MLP neurons of a small language model. Each row is named by its layer, matrix (gate and up: input weights; down: output weights) and neuron, and shows model dimensions 0-159. Each number is 500 + 50 x the weight over its row's rms, rounded and kept within 0 to 999. Numbers have three digits each. A neuron's up and down rows have the sign that makes its largest values positive.
After each neuron's rows, "fires on" lists the tokens most often at its 100 highest values on Wikipedia text that the model never trained on.

L7.gate31:454511465490497520566562457501431502529451520462557516515492517468483516606555614439460503552492567467522483463478576412467557443489538476501508587517564463490496504453501534471495501568463495511518502518540472460501445367482443533536500531432504469491514408511477498584623485547508497583566420503600504490477476538567508407417467414492517502462507473416514498541492592545514398571507508461553492517434584505477425462533469496515553565368549401417444493584641528433555473460492526
L7.up31:479522507444491503505557543531489501510543485612443501497469461543493572526563541479392474485407450566588531460488468470504510612525488470500440420513500362537505531598480544504403543499507568486416455508541447489487531401460519513487407452566445423537455574524456503583551444498457411558521529439476514482464481524458461496506440557573460425532549497463483634591463428503568522459416560529509428523488476477509507507456553498530482493562495517406460592630474516530445458533560531
L7.down31:550499514514498499558502569564464494412498490524512438504468484481545533451508573466522459479501506601531555521455548514465443544417491497552494501533520491529449512586522533566382516464507522476542505519533517578463456441644560471559522449568380575444498496466438448457466490451449485578496593520400493495420492503514486532450482598614457468487499513529467572489479420394523443521426493518527497506562461441584516465386460474474532420562437501461566495627417521606489483516443540
fires on: "ion", "ide", "ie", "e", "on", "o"

L12.gate389:378528510528504459481474545478491433492520482483499480489487480521366427518422510532565513603516478494491428460483452578521462520483428476382544548495598528470553474520558490587565530564412521479528530492496523567564415556576466561556583506461431473537426497420471462449500450519499552500484590452504584493406376425515449524567495527505488467432500518510527486435510477511521472529478528557521538526629594508414478539514443506585430483517561435504394439511545551477531575517465478
L12.up389:537523492521425516530530469545441430513603468574447490509576533525424595522507479513415382455487463522457602503492533430523460515457484522559478548475522555410459582421434424475492520447485487538558539465527500569469439532493547553482538401487470492456492519441557569519572458520509515433422543480477533434558562552548520481597502557388528494443528517419571560450538583570570523476531490449545501485503537583527382550455514432491510546428456367411516489537452493546464503518496491
L12.down389:431451518473490444453449456479572452500489487485505468609522505439488527501455563400526548513479443500476556501555499472522548533547460455557502498539516501509509483533422406533455505519545520507480559498470492505469467569502553417388487614563507517455535463510579541440461543538454576496482619502489492512389613519580576519466431481473581468621479539523459454375570556447575437521468511509542509533476441508592504348482518529469453420529417453560460596524461453467535479499490510
fires on: "ed", "ent", "ated", "er", "ing", "ic"

L7.gate11:503540516570583452369536539469390484479489536497521473557517532543512438528481474428522473532422443557520487474541496565567523494445673514513537508444479503474497492518484493480477453484490420573521517490559520550580425555376508499473557451589474553505531389480502489490496553519542549526488463466390446493571479391472603470506457531557480551476510456533503543548507527592484470495462502480416626508406596524522532400444430601480520487477513471492480466401475475476518506523468431
L7.up11:499485450520587451462570482502523473497457554430500542507644529508502469507466487478483552426429511510599585571479500502593480465427472537524459570536517508536432494501498527482439475477551466441595508501559565510519504444493531505433515449469426425467612445574598543471462480413518452477485532524451532572471468489572562450456353525500465574550483495540508581520477488527443463493392579603465576459577511444555527529490478539398424544466471418463567511489484482436467582460479477
L7.down11:442505439532423543565596551424507488528471541487562534504624388455478435538477523501491500534533548487473476634440526397452542499606486457556475477556585570529409451475542482582414502482465590521522586533498475457451457406501524476493475549449450461509478528550496552440514525495514471482480534502451582510537479498550437519506476443479535406562441463460613522455464500532518456488472513616588460459472533412474611566521525534492366477516499490487460471510482422492506476553534554
fires on: "ild", "m", "in", "id", ",", ":"

L3.gate348:541534506498484560488503569526488478439462494604499515480460495488505539486509469495415532536524529618502509517485497456536488575437409486530449537513599456468534556518424581520440533466529429503481455534362406434484521448523507441516562466521568504526555424597560507478576473538464486497513513543433524463537428504579471512416442465584566411454496461378438589569539598457464383462539583552478456463467536473534468589506581536501447556504547429419514487512589514490467526485479490
L3.up348:454511549489574446444428519482504517580460431511430561467411484521573517543479541379463521458496511539588477505439434484478483547518508590511420511567461446467596530523544516431473596487499488534499429512531548536512461568567488505528485384504478589543498465507479565506472435528508553500530453458494507586477445589506587533520497523491428475466470517492432617527445535506489546398483600484504500462469524477440565414528566546512575651530442426396493582456458564484468547488515458
L3.down348:471515565501566457495548528508473445584544507539465574505522443502539555529499481515433503527542474609453487498408455484479472539552582562596479577543517485396615492472494507470429524467415550528483441472566445530483466506549419465483462447487510517521577454444458423543573477465494520461517535517435456521594530548469484533523526495472384500502384509462547592468461423440613435481384539523476528433498627524463536559446554507538474454514538440393495571478494560517558423543515499
fires on: "e", "ir", "ig", "ide", "et", "it"

L8.gate101:484498449484484448437474556409500528504590548504473483468493508487509494579341468559525523496522454512434359524528504468516481538465489509454522570513435486602529568515557406525587534456580495526489445413530423478549464504417521536523520488455446431464414545468609481443519524533530503441458596585561533500471479500509496612547510555476425580558414513509420460570463501501521493432532460529546548533456489478454527497493482466535591485548500388540498473489566459581459503551505373
L8.up101:510588464436483500453558510523517510449539522513487438580512481519535426496401492478501565499376478525527488503520445498451460499432408509492458587591579445458582475596486398491555506453457494610508480426512547430487455559448472548482509493577468431526483540408481526478570531490509539475450589494469422453554536513441398467546453543499545510495446473603502554573377517501647480496549490499558469467549459487429509515538407522512498587496586464572526450552532508439491539517451494
L8.down101:539515532529483453520572483485561464532509493433538537503492395498521611615547546565521469497502576557517533546417547429561533509505504481482549511543479518503580511473557477480470409463591564496500458518508456601490444454463485538495559535512547418485526478489438551543550500448512374484524425460524462499394496520473400488515455489498435383389470591525537517404477528594463444490411609481521469494470461560433502415456523557485414511440577567520532512505486555444529502464491601
fires on: "th", "eb", "v", "id", "t"

L8.gate114:452481470477463502551569525478506609565481487474546455556505532562448571480486514463478476530492440504522384499445466514462494460437394593496560548520438473567451565555538492540618528505362493571430476475515458509591466509539431428543555439467485513499535466436504527375400551430450505452530532527526552458485565569460529547535414560461489539447499544429373553643478460538530429527527504553516513511500478562499559609491536454549518470494509493426471515484565493526524504441514490
L8.up114:543416544426472520460466496493533564508470566508553456480427534485464504489518533367482522474530528471486531611467532572557536375529486461515512424425540535505403576513577504563531442463450440498605497364558516443502556510436529445438469478491522489520484541477501466468494464516459499533461504524476402714535451421536564541515526501518502534417494497482528560528472498512523596427545545571484459515468467580471502526481523515428409493491505525524531528493418583448502482398552501
L8.down114:578455506441565496478618479534672526493442522505446510664450516503475554521528528464493583542444442517412443569460510522496428359459459488455404487490553507510503567498512567543495489558468526570555514535495546518478512521504466542463540510550439543477561432456521486522511403386406530525446444564521479548504484491493426486396545497524480533508462398486528452483462468516488502538650468497561526489478462552404562466527488503525459478436440495506469515571473524466498542450564535
fires on: "m", "v", "h", "ord", "M", "qu"

L7.gate30:554440441444469389449501448423481508435432460485482442531430525497472503498480482439595545557606515528540562507503468462469495429564542529532410535457505456511501507522509443480430449546467473476504441535494451476431512425487567567444515545607495516477500544474676528446485421555569588504426499556514524474548563507405462531428550525405493537561448577493466575507477513511570489516490496500469535560446588516518497515447504493611443595594576525521427453491463569470459474546543526
L7.up30:561481519470546504525498455537515515604501546480508417420545469552501448453565613453524531491479537590463570540483410500409564505451593480513429454478511450478514471512535524456480465525453553483572513454465495496533523501506444565510510538423505490409519478586589510506594510526547436505540585492522479428460566487553476616477546494339463501571465471419541475535515440444460608572502432535458466482513550479498494483499499559344585534556431478506551425500509562521471427498467545
L7.down30:518538543466499518488451483510438465483476474443464484561567479506470505512529472439521454471530445519496498448465443451528559357532509519495402457474502513420509503542502485480451431468558538524664479526544488535373509439481488555474502471645530500457515550405553537441484477433513526463573555530430528516535505451455483530372443547480604578514496523636524502370480518548539501462525489500520519536469489360483569548491444470507487562506594546434464536534556541509552532522491595
fires on: "s", "ec", ",", "ens", "and"

L7.gate237:479457585615506470489497481449510437408498547473506404536495545504535508459525508511433478427503522558508437401495533440517368490509449438553548452514490451501479565507517456534574479510528443527475556461505461485577521582527555574485433499460533487515546452492540491492377532455389501508480544455552499464542475446557562514469576510548543577578585466352447480451561418445438583451533529458515635478557506493549629508534486498454530567472492439467506553525502513494581500440514460
L7.up237:425542582525490498574477587514486494508580515531462546616503464516494450495525496487519471534451500646460480488433429472422482527538529510573533493447465476483532484551495564340523441514545510451513522547423487566436506424501543420554515542531557448471528486511459416560538569470444572470530447496456482427529419573593459516510493523422582503454541573457484507478424567480472513517415547560535561472540479572632471464536483527499522452560439420476466450472484412587578521496453512
L7.down237:491461565531539449541534491535508472542539564504480474461402531495560511504526439465588542404510416526549461502521555456519483391371515461477537467403487462472530468549532474437523577396521536497616542528599503615502552579465502483575381519501499488380503459594413510425488544454371465522459485480539529428484479551440497490514543454607528542519464461504506516530483473547483560522532564521480521489431472525496536446494564501501480568499566449448469584520497460447459520454491616
fires on: "n", " n", " includ", "==", "uc", "pp"

L5.gate150:582587557508574463416497482505501538437447511561482520500503486493523541552543464484485611571522506566455416559518448559520552463517499566557391494456430477468549466442493398528540558479534482433586477501503478417509567460588573528447579570435456476403518466505529474453602423500541424466499528510502559494494488443549505421436531523490553414460499417492539561532472467543508459429526478526463491523474548430588549498484572574399477494419528480486577469497573514434481374557453492
L5.up150:519548390425470562524480494527559464460491520443538462512521423495519484437548422416488502495429497542610476423505478516369539563505497384458475542494521618493471530599507479449472485462574433505537443526535461503519537496534479504504481494482523560504491559422504582409491447565512598433556617536549480488503490450526547515497430563533549397565452556475540460414474471567517383466468555554506470494500472508573480552543454571488477549573560466479534441528421542431474513401458519
L5.down150:612437535457519612489526482516530524541407555498463395550586414502488478477465455401509418553509479518526417535458461490484494576482532458497413501482542629462535424479440564483421423568449515502581458546462445560470495485613409511522528465468457566535450548475448504423533467441454467541513510486411540548473511446555480446534480542559605548518620449459511508471515405442544425552491501545432537513473482499571585570475456519453484519499520462519474562537525481541513571522510542
fires on: ",", "."

L2.gate216:509533500487436437476499465579467457414558655463554527436555572553547616510526544525455498503459455519442469577451513530500574437518449448572451498441553561450541488461466411485425454511467503531519475535471489457529491550502458480484591576551503434481559546524553500505489464561496473490450506439508383432513493443430443497465420482527450480468495506444521546521528444468506445504524481518402515446544580561469542556462630500483426450453408516478581455640569500523541576550569515
L2.up216:453504512447457474455508506454515514469532616466499458513593536437557581486459447464580433461475519470497499488497526495524568448405521447453491488483618535391397579456489491577459440464429495488490416481589557499442486431531471517476482542598460471467468436548526464518538532508498364484478462594479501528532370489462498466385430435474526509557484526533540517490439501556535460432444525521527491486453535598572514495458588550541523512483561504486537530443578519557426606571559532
L2.down216:481474468547582534547475522440498398632432380596491492622425404519457419542479489468551435506537530501596518423413466504510470548483511526499556544534530507531511459557527522450504521451523486478521544504438391563485447507446533531474522392480478590476491588479506535438472580450547465477559396460522578546478497515551466508564548513546593502607540485445472555500575463462536501442452529477489491537448496459473533468521546545439506464503535470504442556412376492597469502513481490
fires on: ",", "ch", "ob", " of", "er"

L5.gate305:424560457527491522481516553508515518501541556488488477472542488415440464438521534462438546588421486409465499496417476501469481477547550385505530420486597532533466517565519493502495481557542462513611506349407447586558505531443491496472537553537534554531457491446465549494517517439576483463573475537559551454521502492489458499521467453551538566449499500548499409617519492483562501491644499478406500475561419426491483517429595520566521455423565565459497420560527520425488462559434456
L5.up305:573508476459530465579465512570444498521432528466533593574497513430502486543459567508489442444553510519467539551455531534536462425466560572483558452437522556529441608474493499535486439459411453506446523484547446582550468502461502437558570596482491446542399456441421471591529508439588472566453530508486476405413492506551534541540453504470446523495488410522489512593623479519500496453562459475518600437487494441436442581522580463486572471519492508480427436457441446501429477430463575
L5.down305:561524486361471474597551462506549558517440447565541451581457486438438535558573516559463473513481633552459434486555499593516431487493450516459509481560479571561512454615536540469589477479398573539456502419495508513526514469474490473458596508475517514537529466460524555397544544434511504465525497524477462538480423535484467462501540466516458574528498512464557545467558407532462466544472471517498519528548415527541568574471457425485579494389400559450444501466474484447435616535482522
fires on: "qu", "an", "ite", "ation", "h"

L10.gate353:436444480541439560460576511524399509464509422525547479499519493526467518451418520512514447492474529514649561517418498509506512540518563408563493488487539528459514526543527519418452508513605492496587576439562534500565531481484581456508475503420481339592499508500505555590416522500504471390504501446528510396456430431554553511566431562486481494470527517418504533503516543463522437505446523455560461432530502470445448482500457522544508438529538561495570505510570505586565372546450436
L10.up353:434482467531564550559530467472392551537536464487520542494538549514560472519447432478409555565485543516527489477388544467488573506498555461426522475445536462389567511569616499526414514491400572527491537572468508631533520541560432495535442451461460484550422618467396558562587471501494554580596476523442487479481530478509518463502465509523464461461496486450533437398456515429455452484475531441549420463519523473473558520574479487497510520541605529508482401530544515444506435472443491
L10.down353:453512461486577560509524364467475464548524436446519545475475434502533569563515509459566487489546531486476492436528480444527463463436473487509512464486510497461495466556461508493495452506436526526490400593499476553484500536496466518499490385439513562494500569484439518434584522486601499599509470478450485571509450448541486447425499474565474539514560487594473473531481555471374571546574513480515525506509437658405483466498481436489348581585474605553435592542517601500536481481526511
fires on: "ass", "st", "f", "it", "t", "rit"

L8.gate142:572468526493402601547489468593476575495553575493534538466500443538519514464479526588445580563460608503532431413597501457459486461462525444495457447452439530385578503521551477438589535511482517565505498514476544439569531515551550580410536492514519559496511518409460532491536431433427495447589452464477422460418546506461553475522494469401474433522510615471481533461450499484368545469510562555516528488516548502439500531475495489524475458439551550457540506421470547561603488493482468
L8.up142:471527507526473444546547534398480513483446495525514467512442418524588492424465592489438535563516539485448478437490427518558504421493531432518554482500501470478519531487500488563391514514489467517552470534483482410431408495536508513461421562451465472583577550493521585534578705454472461480522599508543457529501504439457476413492512489533452533493423433487504577454468515461495458526582510509417557380521462587525525372514476536543493502554567546494535507507572501487515532531621485
L8.down142:479511526597484538497455481504451444484516442431509564547447620498458532532466494432517444549465585461442476464414514562488575551513428597499521483533563406502454480387461476472593501472547500495569448621490535387495427499541532522417435530588448445501549473509543550479507517521545469553525520528438561466473464544499553501553436440550570464570548479559529549534432532499559573561460371589498529412492531453468471533435425532482502509476470459425506468505536550548458478465401531
fires on: "re", "ver", "y", "r", "n", "er"

L12.gate115:565553458584537449443579512489526488445541412454520545521556582497449434456576531464429477540569533502543491478517491479490493572447516515555579487521470502443481544434493551270462532465541548432566420441499510475487441458541393542455471459547471521487437548513623422475485508492521464540529500476513506411420555504493479511591508492401494505454538456453465541510539556482433552443444429494540464517486516545500549477488473468471576489535522514612370500494560514579512552456521525
L12.up115:476519530465491478581540433502542663534557509529613463514554571481593471492561534513476529536465465487456486551519519477449536557461446484443582496458489449491581530546571460554463452455494547514490566558572532507513492455461467427499486521470503466454439433480454597425484503496395480514451478489467593451584502407524441512483372495581510516487555514500409387560497475517437496590490504483503580452409518393478506476537531453539565512450472499599409527526560574460582484489514491
L12.down115:477536547512580478439494498570503447508543489527410571430598430456512590545593546483497454527473537490498385460502436417503457548432423422417494438519430503535404527469575510517578536509558522546448513487565421472480510417536510533591433504472479466505403498525451586486423519514588575470500584458511554606531484465454472563428506469533504566480496486558479468506453506541519553484518534521501445479462536562471471517505379568521517389522490488573417565454505525570445524445544547
fires on: "w", "ng", "t", "ust", "f", " Y"

L8.gate198:564400540461533455487511513505430486547440567538479498490425516556582558509521471578542447587508544580500440476485450588446382454510502470504493456491507514422476514464550513469578582466535492535426565491490494561510493490445557588496530571421554458495607513399520473603539536573486527431598591468562548443435506507477486584531464544471444431525474543451477484510511405386479502439559556458496582503419476470500461476406528497525429500470499532596511513418543458428488489560516485
L8.up198:534517495514484593483508471620574434523479481528638500555494580500538524491466499522514504526548381513534415553442430498557367528525551499417519608428574537465528484492466485504454452383428527435472440565456434539471471445467425487445480494517472542478479574520553526390495449602478437419496558525546479501468478509486579532543583502508494480471556575577520505483532545492543538517429460403503521538427515484591505513515513493555521531503479477521479478587498516497517493356432559
L8.down198:480573404539514565565523544501507519482510463506467448480473533527555470517454410438569631432538487512545414524560527537436518493427460478479509471534442476570530566598570535570491463449522396470490487536491486509552472551467479559488487371471475562492442486548560455598511417452605589510443464498458572521434463540534479478489561423476468559504519463510500416565590535391459404573503483550558566508563471467509506500485485590502452453469489512531465518526519637445498421469493482
fires on: "ubl", "ol", "ame", "l", "p", "n"

L3.gate39:528558511532555524576399448548568550502473510489441430577421492561450498544602486400525545465561520544513519445511527398513480510526531524546463428461431474452535441528452523504572520455524565455543482469510507526512422601580463532478551460562520466614532486487485530518434575460468533559519492645470483536418581438463517474403491524481445462399509504457547467556523579482497540488373521466470488552479501433433377525428486510581516537451519502486435537481598492522477514472548447
L3.up39:499544504461501548530518483427509516568490483532482488466463559574529496523536558499538576464447434585472539470538523438501450545601485461509482414472530488444642423453481555538431592419458456421455539432499511536502394605584509508497499557496483551404511510523526484445511535477429568521494492585503477504565520526518596437492529405406534482523374559530508550515593482401460519515500442457527527459421586517563478421507497469417449501473485559490444526519563471606457520459531441
L3.down39:551436505423488471459607545444442414596560474538553561517517511446513443476491463564500543565425503517539518512475514544484520528501463506460463454551524460469594429421483499608430526505438462556444530411518518490497539416457498545461383560497485586412470437515543447480512511543456491508505520435508519505538536567512493456456565466421573411596412523533434594460516523464491443529569493491567448467492509614564531397530451506437496388556540513481500565533458574576555452503519480
fires on: "od", "ac", "d", "el", "ic", "er"

L4.gate410:534557526465394491490505511548429568396447410545509535516465513425370568565478524497471588459531476513494404469464458547533371483558537505520510558444458535512468571536530483429627498513546507546523482524501459466467512454510553586464528459477485424458469473518568523581480511478548525490434514530487395457483521538483564479552543576542492512409559469653443584431499475559583486508515573501442421570523438458487487520429497461542417529511488436540533541579467556459449473488494533
L4.up410:483482490434556549570556403502520494447481520425468458591626557388553520506576476522514497556465503411539488480474463525567551461466516520457609546423531420507565588479538418476518569556573442464462481521547529486506434496471481449466466523536575544425465440535534534550490497448520491511577525502484443514511547482528472477488529481502481477440598517377391453555449508478476523520513473533444487492578381563510513436443469472447499452566628499514455426563456472484522584583513581
L4.down410:619519550457559403507547542428478482466505448579547511516448534483482408503425521561588521448497525516476416468587492546468448514539519508573489531504502502474419565504567541470481422505493574572498430472518556449524446451554496511523426470483434506507445561506610483438522502537495560530475526540499541459482476544465524497539496545442529473579403503589455575598425447554514555453505433509423459401404451434505468449500481485561421535508403482602437572510435525525606466462563496
fires on: "on", "t", "av", "y", "l", "p"

L8.gate36:412407595476456590484530494548388484477501492428499551481473391453540422515489521492387532419554508531549548559525549457529486531518470556502443585632511496521526516464610573425499468513501508464486555501495502478553510513546449495457432501569481529521584494500577405603519501495431502484457503524514476511440530497456483511453470464477471410494520529466515555440529559566498545467528570409525567544485511592383411580530405471599471560461513517440502496492449541439515433551502564
L8.up36:507441512569542502588467513537516475476428467517563530463585529505503484473539621460410514440470471355531423545485592518530456458562458529561540491541538527459543493481457427557500455466501514491451513426427512575486515559383533464502578606466471535504468574604513511481461484518553449469415408506461598426423482440480541514559529540571535456473559505569539550477463543540485503432487500620447490505482551574471590558468533448460521495508490522507518524525486434423490462368534456
L8.down36:548513536495527527407497433411439537524520555520580411424609462383440505542558446509525459431473436595538456585433520571503409538541494560525550466487488520464545494485440527568483403535443492485566472526494515508493541478528501573450531418495591602440533502556492603489442504435422488447480569482488505497540520489517496529507473525495475387487534340515508486571522521491529446493498540548513519455477529441542594483588496511481390539440505476536388525536491456523550459542566492
fires on: "og", " Jo", "ru", "e", "io", "ro"

L12.gate265:537465448456522475588451480462465517402533513630494527384415491551519529552428478580474544512491538571485547430478568499451593522582500545575573530482457451435518494552529495508484536461445484474496486547605408565531486529481537498529552481575414441419493533518459522427499499517476541465588425419576520470436525528577482427508463529562521436550539502494461456482408533508517560454572508476457431436513468463396492498481427554514435477496564498461596443433466543545524495462567394
L12.up265:525522414456504549557461601412521448466564501518543599500506488541474570520486603507490424506455521628461455470524491510473458489473549592533476579584525481549543542479522516505576464543452551529559490442533598443579434487467490506464511462583382372562526519464467527465530542453519412568480486424529487457522495551450526514477437525528471489482464497445485568428458452382486508553551497428569454450505499501450478498392495536408468529550475535478475477444553612555404530528550473
L12.down265:535540509570575577508553384489541568446458535475482487474473557532507476532493500537541660518590454449560467492514526497485581501406548514504447382510469473515475491463447543410541477461562460509413520533544513508509484536508494522516502516501494449460456525552471462460576427418523479496490510526484478536410440467517454497492460540602480446502539531656497454563561454555493519473420407572382517559514522460441565467489458613487382419502549497532462462537523517569508396497479539
fires on: "he", "re", "ric", "y", " part"

L2.gate289:519489512507489547530459413570433566514461477412514433504614423515547549526462504484443374469488456578564445491450494503444479482425550477434453562481569482459455499479543569540421472566580466445573528545482505537526360444436613503568452514467502381552392491462583532539406489594501393491474547570480530544501478466472512547532547543478500493443507546494509450485572516470505541504496561502485455469620455507579506533503529559467468522441408500483513481541518497535598522501544536
L2.up289:534523512463518413425515532452510535519488566516524493428559500547492437520432444535409579508456477497559485554477396539462452479427557505488463514469565579464491509580538502565480592443476476456474551546582509435474428557572470476481613527509527534533461570566514460534522595552441537572516566381522393494421430546375477525447463464467476532515517447504556414424393429555473507502501520451408456500537481602521499466466505426468478494494586600481519491492538550436506501497479537
L2.down289:496547426582486477529462466427376536561482516467494434504524517452518554483478513475492355439478502539519481522555465448449484517456520484434495493553555508458627513488529467502508451543551501478448628491591474579524459428406519492487523453495448481593529532517519581468457485525453567514427523482572480501558369592467470498525574483532491491416482519467522511532508539440539436568427522522496587496609448466460506548466468592489476522523463601494417527478430626416506468512575531
fires on: "el", "n", "p", "w", "id", "uc"

L5.gate82:484515497601510514442525516427496608535481512537452448531545451448513465470531440443446507380508624522433540497528480537509476522471460557517572416394488497611536502501502510467500500500498496557497440463455486568609419554426510499462528370503556438626511539486462483443521483357491504473503530461510428432525449488509470480571501548497530563435452508538438437482557505571479507494487506501480594445474557481555471504576544524422531506439543427538449550429474502511506500407628545
L5.up82:478545540573532529462568434426468481478507488457577452517509460612489460522451507418488534408522553511395465514510458475574467467482515480620431572513481526523467589492491524489466496542537451419536545501524551530573525554542522445523461600459484483487475570505489446501543611480621530508403566479624500608496546501508436532553464547425512558503487436429460465532561468513448438463427431576339496490504539450577507534492469552459488518483502445438461518467529425516512438440512469
L5.down82:453573520458493484401531491422525467575518439572557551476485465586538425542512450531515490407472588494450478501473527549546478469461556526511511531576499546543618552479543490419428467486476513524587519512502451590548405578486435505485407476489505495465460480511485463395537533415504448471559581447584453480519428396456528431544472522476545543562523421484478449520571519486436522547405518531439543553428528518606561540545502528518444573459463386472514547497446576474549491457550456
fires on: "===", "==", "uc", ":"

L7.gate385:506502431453478530541414637458527495475509509445577488428474505531444570470534460377520510478563391573496464447586566498567511505546514527522475528467429534479517517489513582489488549523456530477518541520436460459452448475534521545456498500519582506497535550510479486477556573486526498522515626488555430594516429424465478478459571547525456511498549534563479475485488528434576500567390457508512482593358480421539453522456542521433533428530502454570425457492561500328526533478547527
L7.up385:474515493475565496576514543495427500596471474443488526571583530427501514434522517514477518413423473526472559533550540508455574579414434440568551486479426498476516586558575498465554484532564520460496520415526465455486415542534555588542442470501497440467526506502429505505512534542452580465511567405402486494550501424417565428501511518431506536495513505473519569436521475394508469498476543421446562475561457478660466570434529583453438456478462430557572604557469516502525504493538491
L7.down385:554516516400477512542483592597456539529523432514480432456552426517500581456551506478514441441545477574571428452477449537439571444532480438485482512526431528530578587519509473491524473591554430495592470520433580492568489529518444510480446512537558544522420500469544433396499472433493537521470473513546494488454588583557562487534486552452509554468498546644607525485449529466555574470505398484430460460384488524466556464445473541439456444483472451522494425399507519501578520474498507
fires on: "p", "pl", "g", "end", "h", "ers"

L7.gate257:532585513483581538543478500501528497439449506568506509553563502534464523580454419557546517498555388400491545568521528501413407537486453473484501556442502501528600547518463550614456514448489498522590518454489452475563479545418479414485486435457502577474561537515510552445505586509506469515462467507531468495509455571504527522503513462503409516516506483580510616629486584559499487567436399445512519529445521371490471493455454428494524529433421527477421418441612504490530530525476560
L7.up257:476529459412498511586542463500471525461499521486570443584493379487505454467550510509429513464502517454490443600484459524545516504527423542570507535569493556596501460514460485508500487476620403529461474439510526390510466562530540530464516517465525503512479574409525508537393536516484459482555556548421487479474559541477445500504650576469440521421543407638501504496485571496514438474529450506431544432479515495541612476505498425514448484554550443472495550525492493608374524504516566
L7.down257:429501480553490539492486486534486430466509439484478519570527452517660555550548452492524436470490403558598560485472484440496406435409477528462463485496424540508480573572580469542523482527463484550469547498536514484484451483434429453482464550435583491465580500583468540433493527529537417535471449406526446607522411538492527478471524542446517481545455506456556484492498448557495534538482556582532348482520440635422422533541413561535538550464499529552510473543519551552488433492526484
fires on: "b", "ov", "ec", "ic", "v", "t"

L12.gate62:464497500583587473466524527651455527408553603516559426534440519534575465550427499533574440500486452478474544493481507542468539491539598421490421503565505433545493571490480492517462456452465483459466548480407579491566515468560451480542475482553500516497572553486542445450538452557448449528492600442515504469495494569429556618475456437381474558442388511560465636573457558509475471447440495533486506486428537499515517493436509524488540512482530480544530467523384483488427447519510492
L12.up62:541426496594495434537550576532535477490546486489478514521450598631503502460538424451391470505483524430478519535468572481584512592467516466470487534470488525497467572447471569443460468565546461450498489476475543500498475423462470456444526571475544612535479492545506487389467538556366462503453461585446512529491544377483510517488644503477554491520485486575499549495467511466473493492502435489448534533517426507552504494601568447364585488495470509551603471469468483427572509446527462
L12.down62:521430462681513470491442572432545536442426466482445529528512500495454429456502483517468518491552521450439467453453553457463562510473542440476390435514488552559486422525522438527493462524519556508409507500477542470440482536526547435474408452509526480506423574489511581483558524523516452591621510434453623471561511465480511507485566401519483549576570539514573459512559425479467511519559573532453505499570684481506456510545474508512456482464442548582458542509491470538464514447526486
fires on: ":", " as", ",", " is", "-", " are"

L2.gate5:464466496412515496410497503475492521397506509508516415591385459370460460526561476484517485477498429554542454517490550434468508479525498418583522490464479553454579494511465508517559567512429473528619494567482437533477585545610522502546585466527536518463462519514571498422598428504570479467597492494458432476456562397407485542506522552474543432556567566408498463525533555478469550541509515576485497498436548547564426515529467469505542527531562462484474546423435524429437548463519442
L2.up5:453532398470513588533452563524483521456499478465492582531582444551475515465435524371526491545585492553476577504498447502435554533447552462433474503560529598508433511511446448627422486477514510522494420468478526497550492406524508531394488551471504497515471581564514515447579456508543414490472652407539516513402543551516483493538503589463460427539470425450503396469442516511484542523523548555461491504470535405468512474527488451529545522457558459512575459441487522485583551490445591
L2.down5:433579411418571532455519513445492510507409560545548541504510484437447469477511490488482483517597492492469638560517466425514492429471539474537411474493522480465488488484463540588446435559477566540471431440508475504478540483554499599465504538370429522459477591545465441444466406448429531530504575480483514476488559539563403459519488589542497505493523527487496512478433568496496475409463513541492385508451555522474548558467569407560483533428520452587570566525451532570558560459549573
fires on: ",", " which", "==\n"

L5.gate428:547444535486488540483515540517521439508419585472570501529455481418561451433609491443548541453437484444555501527509569450493579504581554536490549487538593500490478520468491536467483433522459589491484575519536566528395383346406507514567563546512425546516440438474412495524519502506514520572553530478571573426440467457505481448575591446463523510551361499509496499505506502460475475499471449515499522426421600411449406498533529480485483558524480468495503454512502531436528487558440542
L5.up428:531381503384591511398481401479475481469456498549544460558473548517489455490508527465508483508521472455430538468549397480483510535499517482467572476475532436567423489525458459599491483450463462533523552541513477445576480442561514502513513528475564502520459450463505503488560438524607605484504511475555486535493524545456527510549554458530444506543603433506449605484570447452519573502475518499481427522520522574580433445521496596440491655504513438327544487451490515502473544405482540
L5.down428:518395424473427441470503446487452438508467544486502493478502458546510529452432588411503519509459534495509538565492484444554563532458505492516510448382629478527565515420482534576508639510532488468541453460595499530550506508518518465568483442463588614556528497518427485518520414537487456566417617554456540558452520531443470463460488504436463476488519539530478468564495538447541469418494531449425505475572441521491502505532500686525487531427560411499534565423473495516515544486487464
fires on: "um", "/", "res", "port", "it", "ong"